{
  "head_dim": 64,
  "init": "normal",
  "lr": 0.00846,
  "lr_mult_o": 4.0,
  "decay_shape": "linear",
  "seq_len": 256
}
MLP neurons of a small language model. Each row is named by its layer, matrix (up: input weights) and neuron, and shows model dimensions 16-143. Each number is 50 + 10 x the weight over its row's rms, rounded and kept within 0 to 99.
A block is one neuron, or neurons of one layer that tend to fire together. Before each block is what it responds to, as a language model described it from the Wikipedia text at the highest values.

Structural heading tokens
L7.up236:52 57 35 52 69 59 46 60 56 36 37 44 49 44 54 60 48 87 37 45 48 38 49 42 37 57 59 49 41 53 42 50 50 44 51 38 57 39 47 60 47 34 47 72 48 62 48 39 63 50 44 53 53 61 65 61 51 45 48 56 47 67 37 47 33 43 45 48 43 46 52 34 44 48 52 49 55 59 35 55 50 52 53 56 73 54 68 47 48 59 53 40 40 47 46 26 61 28 47 50 54 46 34 63 57 46 41 32 45 42 52 42 51 43 67 58 45 52 54 46 54 57 46 58 55 50 37 39

Infobox field separators
L3.up41:53 43 37 53 47 47 32 51 46 49 45 35 37 62 54 71 52 62 51 62 50 57 49 27 28 44 56 54 61 58 48 58 48 67 54 58 43 59 43 47 61 35 40 37 31 57 48 56 68 61 54 53 50 59 56 39 46 60 62 40 39 48 52 64 47 54 41 52 55 46 41 61 71 50 50 46 46 58 46 45 50 25 52 60 62 59 69 60 28 55 50 58 60 43 43 51 38 58 72 38 61 34 47 46 39 51 54 57 52 63 60 55 59 46 32 68 43 46 44 56 52 56 48 38 58 54 72 53
L3.up70:42 52 35 60 44 57 37 54 61 75 46 71 50 52 46 46 51 61 57 15 56 49 48 41 40 43 62 24 32 54 53 50 54 53 44 55 48 34 51 42 70 59 49 47 41 44 57 61 53 44 44 68 55 46 52 43 38 66 62 63 41 50 67 38 56 54 57 65 46 47 27 51 55 57 40 61 63 51 28 32 58 59 36 66 50 43 44 38 42 53 46 51 46 51 47 54 53 57 67 39 58 42 52 52 51 41 55 54 55 63 66 72 44 52 57 33 65 54 53 69 50 44 41 54 47 49 47 64
L3.up93:54 49 38 46 65 45 53 41 53 36 55 57 46 49 28 43 53 59 46 55 51 43 50 33 45 42 64 52 66 60 66 66 45 54 47 57 48 40 45 62 60 46 54 57 61 49 57 38 54 44 32 69 55 63 40 58 44 51 41 40 32 46 58 27 61 41 24 52 46 30 50 55 34 55 51 47 45 50 46 60 42 53 46 49 39 58 57 51 66 52 39 61 48 60 48 45 48 67 69 46 56 54 47 49 30 30 54 53 45 55 59 35 22 20 44 67 50 57 37 54 30 61 56 58 52 59 63 55
L3.up99:49 66 47 49 49 46 31 34 37 28 58 56 55 59 47 35 43 85 49 61 41 58 53 50 43 59 57 48 53 55 67 49 58 41 60 57 56 47 46 74 68 62 51 75 60 43 66 50 49 43 50 39 57 43 62 71 41 42 52 45 56 37 47 43 56 52 78 60 61 56 64 46 42 45 57 56 44 45 54 45 47 51 37 42 43 64 53 51 49 49 36 56 44 49 36 41 41 45 54 35 38 39 53 36 47 45 51 58 37 51 56 42 32 47 53 57 57 54 59 51 43 61 48 43 41 42 48 49
L3.up123:68 49 41 42 48 33 42 54 41 55 62 50 52 52 44 61 59 53 43 40 34 52 60 53 42 45 35 56 53 46 45 42 62 52 50 52 62 48 64 64 65 64 44 56 66 53 39 56 37 28 30 55 53 49 49 39 51 34 45 41 50 51 37 32 31 52 49 39 47 55 55 45 45 51 51 43 28 55 59 63 45 48 55 46 72 36 70 54 63 64 57 57 65 54 49 60 37 56 49 42 53 38 47 58 46 55 58 42 49 72 68 80 39 34 42 56 49 60 35 56 51 44 64 60 61 54 56 47
L3.up174:55 57 50 48 68 52 35 51 72 60 25 55 34 36 53 46 44 64 43 66 55 30 56 40 51 29 54 59 53 45 38 64 31 73 49 44 67 54 49 57 49 41 38 55 58 56 44 55 62 68 45 66 29 57 35 57 51 50 52 47 40 45 43 45 56 52 39 54 72 40 35 56 43 73 58 57 58 54 42 47 49 56 58 41 52 58 32 63 36 43 62 33 53 52 41 46 51 37 56 26 42 43 50 53 47 57 52 66 53 45 53 77 41 45 39 44 57 46 55 61 40 42 45 50 52 61 49 55
L3.up190:46 52 40 48 50 54 61 41 49 63 52 42 67 33 56 53 67 47 60 55 54 57 48 46 55 48 60 37 49 55 58 43 52 44 47 49 31 51 60 56 59 45 46 64 51 38 44 45 57 48 56 45 41 52 45 65 46 52 35 75 45 46 55 36 47 30 59 65 46 54 54 66 51 37 40 49 52 39 40 49 35 49 52 63 46 52 29 53 50 62 59 58 43 56 34 55 53 74 56 48 66 34 53 45 48 56 53 38 67 74 66 59 51 52 46 71 62 41 51 53 49 15 57 44 39 52 40 65
L3.up203:39 50 45 35 32 51 46 53 58 60 48 36 64 58 42 41 48 53 39 50 41 48 51 42 44 48 47 52 65 51 60 55 46 66 35 46 73 54 44 47 64 59 46 51 45 56 58 44 42 46 40 60 26 66 59 32 59 47 42 46 64 56 58 56 41 66 42 58 47 55 67 34 54 61 50 47 54 46 61 57 48 28 45 55 71 45 68 48 62 45 50 43 33 64 47 45 37 55 61 57 56 64 43 51 54 41 44 54 40 55 36 54 38 41 59 54 50 39 38 54 52 44 65 58 66 74 36 55
L3.up213:34 43 34 57 56 46 57 57 54 60 45 46 48 53 51 51 61 65 32 48 45 43 46 51 48 48 56 61 56 61 75 48 57 58 49 53 66 49 57 47 63 36 59 56 49 25 54 39 54 76 48 49 53 52 57 45 63 44 58 55 56 45 25 61 43 49 51 61 38 59 59 42 49 58 47 35 51 49 49 44 51 40 72 44 41 58 55 48 47 50 58 37 42 56 44 40 54 45 54 44 39 64 43 26 49 54 31 43 49 57 38 47 54 52 63 38 53 44 48 54 47 66 50 43 56 71 46 54
L3.up231:50 45 67 41 57 46 56 48 35 53 59 47 63 59 45 47 63 44 43 41 49 45 41 59 30 50 43 54 63 55 78 39 50 70 58 41 40 38 45 45 54 37 47 46 60 51 41 51 60 72 28 46 49 37 53 47 56 61 52 20 57 46 33 52 37 38 54 56 44 51 39 43 42 40 37 59 59 55 41 48 55 50 53 60 49 53 60 37 60 54 47 38 37 70 51 31 42 65 61 59 42 35 46 56 58 52 59 61 59 55 46 49 39 43 45 65 60 39 41 57 39 44 65 60 53 67 30 39
L3.up234:46 40 57 52 50 44 46 52 37 37 69 44 41 33 50 43 36 47 48 40 38 58 60 36 30 42 39 39 49 58 47 47 60 50 49 54 50 66 66 52 54 54 45 57 37 42 30 29 70 51 53 58 55 48 33 42 67 49 51 50 48 49 48 64 58 41 48 68 50 51 47 68 56 48 49 79 52 51 47 48 41 46 63 54 53 55 60 37 43 67 54 52 41 46 54 40 35 51 49 41 51 69 65 44 48 32 59 46 61 37 66 51 62 44 36 52 44 48 46 41 60 62 44 73 54 56 33 48
L3.up245:61 38 65 60 74 53 47 70 46 48 59 52 63 55 55 55 42 45 37 79 40 51 39 46 45 54 45 56 56 68 79 45 62 66 44 61 52 36 83 73 59 53 46 59 45 37 33 51 55 31 43 66 47 45 52 61 35 47 45 49 61 50 47 39 46 40 49 68 44 34 41 54 50 68 49 47 38 59 50 50 43 44 67 49 58 53 47 52 67 46 38 44 53 42 57 27 52 63 38 62 50 36 48 54 45 51 46 49 44 44 40 45 43 39 39 47 42 58 56 46 46 53 66 35 45 51 39 37
L3.up274:54 64 49 50 49 56 43 42 48 54 39 37 62 49 36 60 59 64 51 38 51 51 48 43 71 63 48 69 58 54 63 43 60 77 50 53 68 37 47 52 45 42 56 62 55 33 59 49 47 53 62 54 50 40 48 50 46 43 40 56 52 32 52 38 33 37 51 53 33 49 61 59 24 40 58 56 47 44 53 28 80 67 62 54 45 38 37 61 44 43 59 57 32 53 42 39 65 53 70 57 60 50 54 58 34 46 62 41 34 53 55 46 41 61 54 58 43 51 39 58 63 41 43 51 38 56 52 51
L3.up284:41 42 57 34 43 48 52 51 51 55 45 68 36 47 34 56 50 57 57 57 38 81 54 52 45 53 55 41 33 71 50 36 47 55 53 68 61 57 40 52 57 49 57 69 71 28 40 42 55 51 68 57 53 69 43 54 42 40 60 45 44 49 54 49 38 61 50 58 50 54 41 66 45 51 61 29 53 51 49 66 47 27 63 37 42 50 46 39 66 40 46 57 45 59 40 35 32 67 46 47 52 48 54 56 53 32 59 44 38 55 54 49 39 48 44 58 67 44 48 61 48 49 48 59 57 55 47 36
L3.up293:56 51 71 41 59 48 57 58 64 44 40 39 51 42 34 49 41 46 42 43 48 35 59 36 43 47 41 67 37 60 55 59 41 59 57 43 56 36 62 56 52 53 60 57 55 35 82 52 41 40 33 56 50 37 74 38 62 34 46 45 72 49 38 52 42 48 50 41 46 55 55 47 63 54 57 32 41 58 52 58 55 57 43 57 43 51 76 49 60 41 47 47 64 44 45 51 32 48 47 42 54 62 46 49 39 47 74 52 45 59 66 44 36 39 49 74 55 47 43 37 59 42 61 39 45 59 47 56
L3.up306:68 46 60 30 43 60 44 27 33 52 55 63 47 46 45 66 37 66 50 45 35 44 55 30 52 51 60 69 52 51 55 31 54 55 38 56 45 44 42 44 45 70 37 56 43 56 47 49 42 36 43 41 37 47 48 44 48 41 33 66 55 29 47 43 48 61 36 54 41 45 41 70 49 55 27 59 47 68 60 38 50 39 59 44 55 45 63 49 73 60 57 43 62 56 46 45 64 50 58 47 47 37 58 57 50 51 55 32 55 48 46 59 62 45 49 72 48 56 47 50 52 57 49 66 48 45 40 49

Infobox field labels
L3.up8:46 50 30 43 67 63 47 51 52 77 40 50 39 52 57 53 43 55 42 54 47 61 40 42 52 44 68 53 37 71 54 60 38 48 63 64 56 28 67 49 49 44 40 52 49 36 32 48 32 39 51 33 42 47 64 60 45 38 40 59 59 53 50 40 38 53 40 51 52 35 42 49 58 45 57 65 50 43 43 41 50 49 50 62 48 55 43 58 50 45 42 44 53 35 46 38 57 48 65 66 68 43 40 71 48 44 57 57 47 50 51 62 39 61 39 59 50 58 58 57 38 64 64 69 55 47 39 52
L3.up76:69 62 55 56 68 61 36 54 25 50 43 41 52 50 53 54 50 44 39 41 37 64 62 55 51 41 63 38 43 65 41 37 51 37 67 54 51 55 44 49 53 47 29 56 49 60 57 42 61 38 42 66 48 52 47 57 61 52 59 42 56 52 37 50 61 53 53 59 55 42 51 26 53 50 34 56 43 61 36 25 44 38 46 51 53 47 52 34 44 78 33 51 48 68 55 38 50 59 64 54 69 56 47 59 53 59 63 56 56 39 40 59 35 53 43 39 49 54 61 48 45 50 61 49 61 57 47 50
L3.up116:50 29 46 48 58 59 46 68 55 47 45 50 54 39 43 37 42 37 45 53 43 61 55 45 41 56 57 45 53 55 52 62 41 48 41 62 49 30 52 41 63 51 55 48 30 50 68 58 50 54 36 52 52 61 68 56 47 55 50 47 53 39 52 54 58 44 54 51 57 51 61 50 49 59 47 50 48 72 71 44 50 48 54 42 51 43 48 39 35 31 50 56 22 38 43 39 62 52 59 57 47 54 44 45 43 51 33 55 47 32 35 69 45 72 69 77 55 46 48 38 39 30 54 45 63 47 54 56
L3.up148:62 41 51 44 56 70 48 28 54 54 42 51 60 49 32 50 68 54 56 47 59 48 54 44 46 55 72 54 41 37 50 62 53 65 59 55 61 42 52 64 51 61 41 36 54 44 57 33 57 48 43 53 48 59 52 40 39 58 56 48 76 41 51 70 48 50 49 47 72 42 52 50 47 44 62 51 54 33 51 57 33 36 64 57 47 40 56 39 29 51 23 29 57 39 49 47 62 43 57 55 27 50 51 61 43 67 58 57 21 58 46 60 57 49 50 46 35 44 44 56 50 62 61 64 50 57 55 47
L3.up150:40 35 34 57 43 53 47 49 68 40 63 49 45 49 51 44 52 58 51 50 50 52 45 66 49 53 59 66 55 56 45 52 38 42 60 58 69 42 52 50 58 44 53 51 52 55 51 61 62 32 45 53 67 68 56 47 49 63 46 34 40 67 57 44 46 64 55 40 48 58 60 33 43 39 48 60 31 59 48 57 45 40 57 58 65 43 61 49 37 43 55 51 41 46 57 50 75 28 53 58 67 62 37 49 44 56 49 55 56 45 47 52 51 44 61 39 51 37 21 70 37 59 44 65 56 57 42 44
L3.up176:74 47 61 51 35 68 31 59 64 54 58 73 54 52 48 47 60 43 45 34 50 55 47 68 63 41 53 50 54 64 35 51 51 56 49 56 63 47 44 30 67 45 38 52 57 49 58 57 48 50 50 63 42 47 70 54 65 64 42 49 45 49 49 47 43 62 52 50 55 59 49 48 63 44 51 44 54 50 39 54 40 51 53 42 70 60 52 49 29 56 56 49 40 36 49 48 49 51 60 62 50 52 42 56 58 55 42 44 31 62 42 57 53 41 57 52 22 42 56 80 35 52 45 53 43 48 53 36
L3.up183:45 50 58 64 67 34 49 63 55 39 60 52 74 50 66 37 58 52 44 46 57 55 58 48 25 44 39 53 46 48 57 27 44 60 53 51 74 40 39 51 63 55 55 45 56 44 45 56 41 53 58 52 65 52 54 45 75 39 76 68 46 53 57 46 31 47 48 59 44 54 48 28 58 52 44 47 46 42 47 50 52 30 65 56 58 52 61 78 44 61 43 56 44 62 40 62 40 56 53 39 49 43 53 58 42 40 38 47 60 46 54 41 49 47 50 36 44 36 46 44 51 68 35 49 63 46 46 37
L3.up189:50 47 53 55 52 70 25 48 64 51 35 46 37 62 38 48 73 63 59 51 50 59 51 49 53 55 56 36 53 68 47 50 61 48 59 53 38 58 39 46 45 44 44 38 48 46 49 58 66 39 48 58 41 46 59 20 38 35 46 46 45 48 60 41 50 64 47 65 61 54 36 53 41 37 38 63 51 48 33 53 55 43 43 49 62 57 64 53 56 67 50 44 48 42 43 25 68 42 40 52 41 45 47 51 63 61 51 61 47 59 44 57 40 66 61 48 56 47 27 60 53 32 49 58 73 51 60 55
L3.up221:65 55 49 44 58 54 38 50 52 49 43 54 47 53 51 54 14 53 42 50 52 50 42 50 54 58 36 56 56 63 46 64 55 50 57 55 57 50 37 52 46 46 64 43 55 45 49 51 41 46 38 31 49 57 66 54 53 41 42 58 42 36 34 48 58 59 64 32 70 46 38 44 56 43 53 49 30 61 66 38 49 43 42 64 54 40 50 58 53 45 53 62 41 47 55 51 59 55 54 39 57 49 50 60 52 50 52 59 46 44 66 74 50 47 66 63 69 43 56 46 51 32 52 58 50 59 27 29
L3.up243:62 30 53 51 58 70 45 45 41 64 49 47 60 57 44 51 57 49 55 58 41 48 55 53 60 34 54 46 31 52 52 44 55 59 41 47 57 41 53 49 67 52 51 47 51 53 58 64 43 44 45 50 47 51 75 56 56 42 35 61 39 58 42 43 56 50 49 52 32 44 57 49 57 48 36 62 61 60 58 42 51 41 54 77 39 46 55 58 53 66 51 71 56 54 57 46 50 43 41 48 43 42 37 37 39 43 55 38 61 62 41 61 36 43 32 31 40 67 27 54 48 39 60 67 57 63 59 47
L3.up248:53 51 49 54 64 58 59 58 44 57 47 58 42 58 56 26 49 45 46 38 39 62 58 53 53 57 49 57 49 56 53 52 53 46 62 50 64 34 40 43 47 34 51 51 44 48 43 71 62 59 54 73 24 61 28 46 40 63 35 43 40 44 53 53 34 67 49 36 50 46 65 59 46 53 57 52 44 45 30 40 59 47 43 60 55 58 46 62 33 62 60 54 52 50 40 24 66 57 69 52 54 34 66 46 53 32 54 37 50 60 31 53 47 59 38 53 61 45 40 47 46 51 64 60 58 64 40 56
L3.up256:52 43 43 51 43 70 59 49 58 39 53 64 53 66 48 44 72 44 51 54 47 53 54 68 38 52 51 67 66 57 62 59 63 43 44 32 57 38 65 51 55 42 46 56 54 46 27 39 49 54 57 42 43 67 54 57 40 52 37 44 38 48 50 65 49 52 69 42 40 38 29 42 49 53 61 68 49 45 46 42 59 51 60 59 59 54 46 44 50 57 43 42 48 24 52 36 55 27 44 61 39 36 49 62 52 55 46 36 51 46 45 52 38 56 51 55 51 27 39 63 47 57 43 58 53 57 47 39
L3.up277:31 32 53 33 65 65 60 53 44 63 38 39 46 55 59 38 42 57 44 62 40 44 56 50 32 42 78 53 41 52 52 59 69 56 58 47 64 51 41 52 43 50 36 67 49 58 55 54 47 58 48 31 36 53 62 40 57 39 44 51 65 50 42 47 46 60 51 65 44 61 61 44 33 32 66 65 56 66 45 29 53 51 52 55 64 48 52 37 43 46 44 46 61 40 48 47 59 51 41 72 61 47 41 69 53 49 51 44 41 50 49 54 34 55 67 51 46 51 49 48 49 47 37 45 65 57 40 40
L3.up292:49 49 61 54 46 52 39 53 34 61 51 64 30 47 53 63 46 54 41 58 52 54 56 38 53 42 38 56 62 43 37 28 28 31 53 71 64 40 33 37 57 51 50 60 42 67 54 45 59 47 46 39 62 58 46 52 65 56 49 48 39 59 53 30 48 46 51 41 50 73 40 55 58 28 53 59 42 61 43 27 36 32 61 54 39 60 55 63 59 52 49 54 59 44 55 56 58 44 61 61 34 51 57 46 61 65 54 47 70 59 38 45 45 51 43 41 58 44 62 47 39 48 37 52 57 69 51 49
L3.up317:31 51 41 45 65 39 52 44 45 41 33 49 48 50 34 48 54 64 49 52 24 58 59 47 47 58 53 57 57 39 52 51 57 60 61 53 59 38 46 49 47 53 49 54 32 37 71 61 47 48 41 53 59 59 64 61 73 59 52 40 70 45 45 60 61 60 37 55 42 44 63 49 61 31 43 56 55 52 24 55 52 49 39 53 46 55 45 51 54 57 52 37 53 28 59 43 65 50 48 41 55 38 50 47 56 41 39 62 61 40 54 42 36 60 46 50 59 32 44 52 28 39 34 64 65 56 50 43
L3.up319:47 51 33 39 51 38 46 51 62 60 36 55 63 53 42 51 38 47 54 35 38 57 61 51 49 59 62 44 48 71 37 59 60 56 57 47 59 43 64 51 58 48 66 52 60 38 49 62 61 53 64 65 45 77 35 38 54 51 53 48 33 47 53 47 40 75 37 50 44 41 54 43 53 51 52 64 49 48 49 54 67 50 55 46 59 63 62 53 36 65 38 44 51 47 45 54 44 64 59 51 45 42 27 40 41 51 47 26 53 53 54 64 41 49 34 48 36 37 27 54 51 53 66 49 61 53 53 42

Complement-introducing function words
L7.up197:35 51 70 46 40 51 50 47 53 38 50 62 42 54 52 55 60 26 52 40 42 49 44 49 45 36 55 55 40 65 53 62 63 47 44 57 59 36 53 52 61 41 61 41 69 67 54 51 54 54 45 44 39 50 58 48 69 55 36 45 52 47 53 51 54 41 70 64 48 60 47 41 62 34 28 50 60 23 48 47 39 27 37 54 40 44 50 48 43 71 59 63 44 41 46 45 51 58 55 52 48 52 63 78 51 44 40 56 43 44 63 68 46 46 39 43 50 46 61 34 51 35 56 42 54 51 53 73

Table and infobox field labels
L9.up74:63 54 50 55 39 56 40 48 56 54 47 62 48 60 47 41 50 55 43 60 51 56 31 58 43 48 50 45 42 48 52 51 48 61 47 43 59 41 43 48 65 66 52 54 53 57 25 55 59 50 46 54 48 65 45 44 76 46 49 42 37 50 33 57 57 49 40 56 72 47 66 33 47 50 50 47 53 48 74 40 49 40 51 68 49 34 60 46 07 52 41 48 45 47 47 46 42 46 53 55 59 53 52 48 57 52 41 60 42 58 46 55 51 51 50 46 44 36 55 56 45 42 48 51 47 71 42 34
L9.up138:42 52 60 42 50 46 38 47 63 63 62 35 56 52 44 59 50 57 37 56 51 54 31 35 39 43 57 45 53 46 51 47 33 67 57 46 60 51 51 35 79 50 48 48 51 50 45 42 61 48 35 68 33 48 42 64 64 49 61 38 45 59 36 48 50 64 40 61 62 53 57 58 57 43 61 42 46 51 23 53 38 45 54 58 46 46 48 44 31 72 44 66 36 65 49 54 51 55 64 47 47 58 52 48 62 53 49 72 27 54 49 47 49 42 48 55 51 46 62 43 54 60 66 54 51 67 51 60
L9.up198:44 50 50 44 41 41 47 55 43 49 38 38 53 42 53 37 61 40 54 59 44 46 57 58 44 46 65 70 61 65 69 35 53 43 44 45 50 45 49 39 32 53 62 48 60 53 40 49 42 47 49 48 55 51 54 42 41 29 59 58 46 45 51 62 54 44 52 50 56 41 59 64 46 45 62 59 57 51 52 47 48 50 54 75 46 44 42 62 34 59 27 52 31 65 47 53 73 50 54 44 47 40 55 61 44 42 63 63 60 42 47 58 33 65 41 62 50 49 41 42 51 48 34 44 74 54 43 55
L9.up238:61 51 56 53 47 42 37 63 49 62 47 41 36 56 56 42 40 50 39 59 42 44 33 56 30 45 58 82 50 46 40 62 35 42 52 60 59 41 53 57 48 61 44 55 53 47 30 51 39 52 38 61 58 37 64 43 78 34 63 57 46 36 36 35 35 63 35 27 49 30 47 43 40 46 55 55 63 56 42 46 64 37 58 48 64 72 50 57 50 54 44 58 51 65 34 34 47 53 56 43 45 37 40 46 55 62 41 53 60 55 45 44 47 45 62 69 48 55 46 54 58 48 60 50 53 60 43 48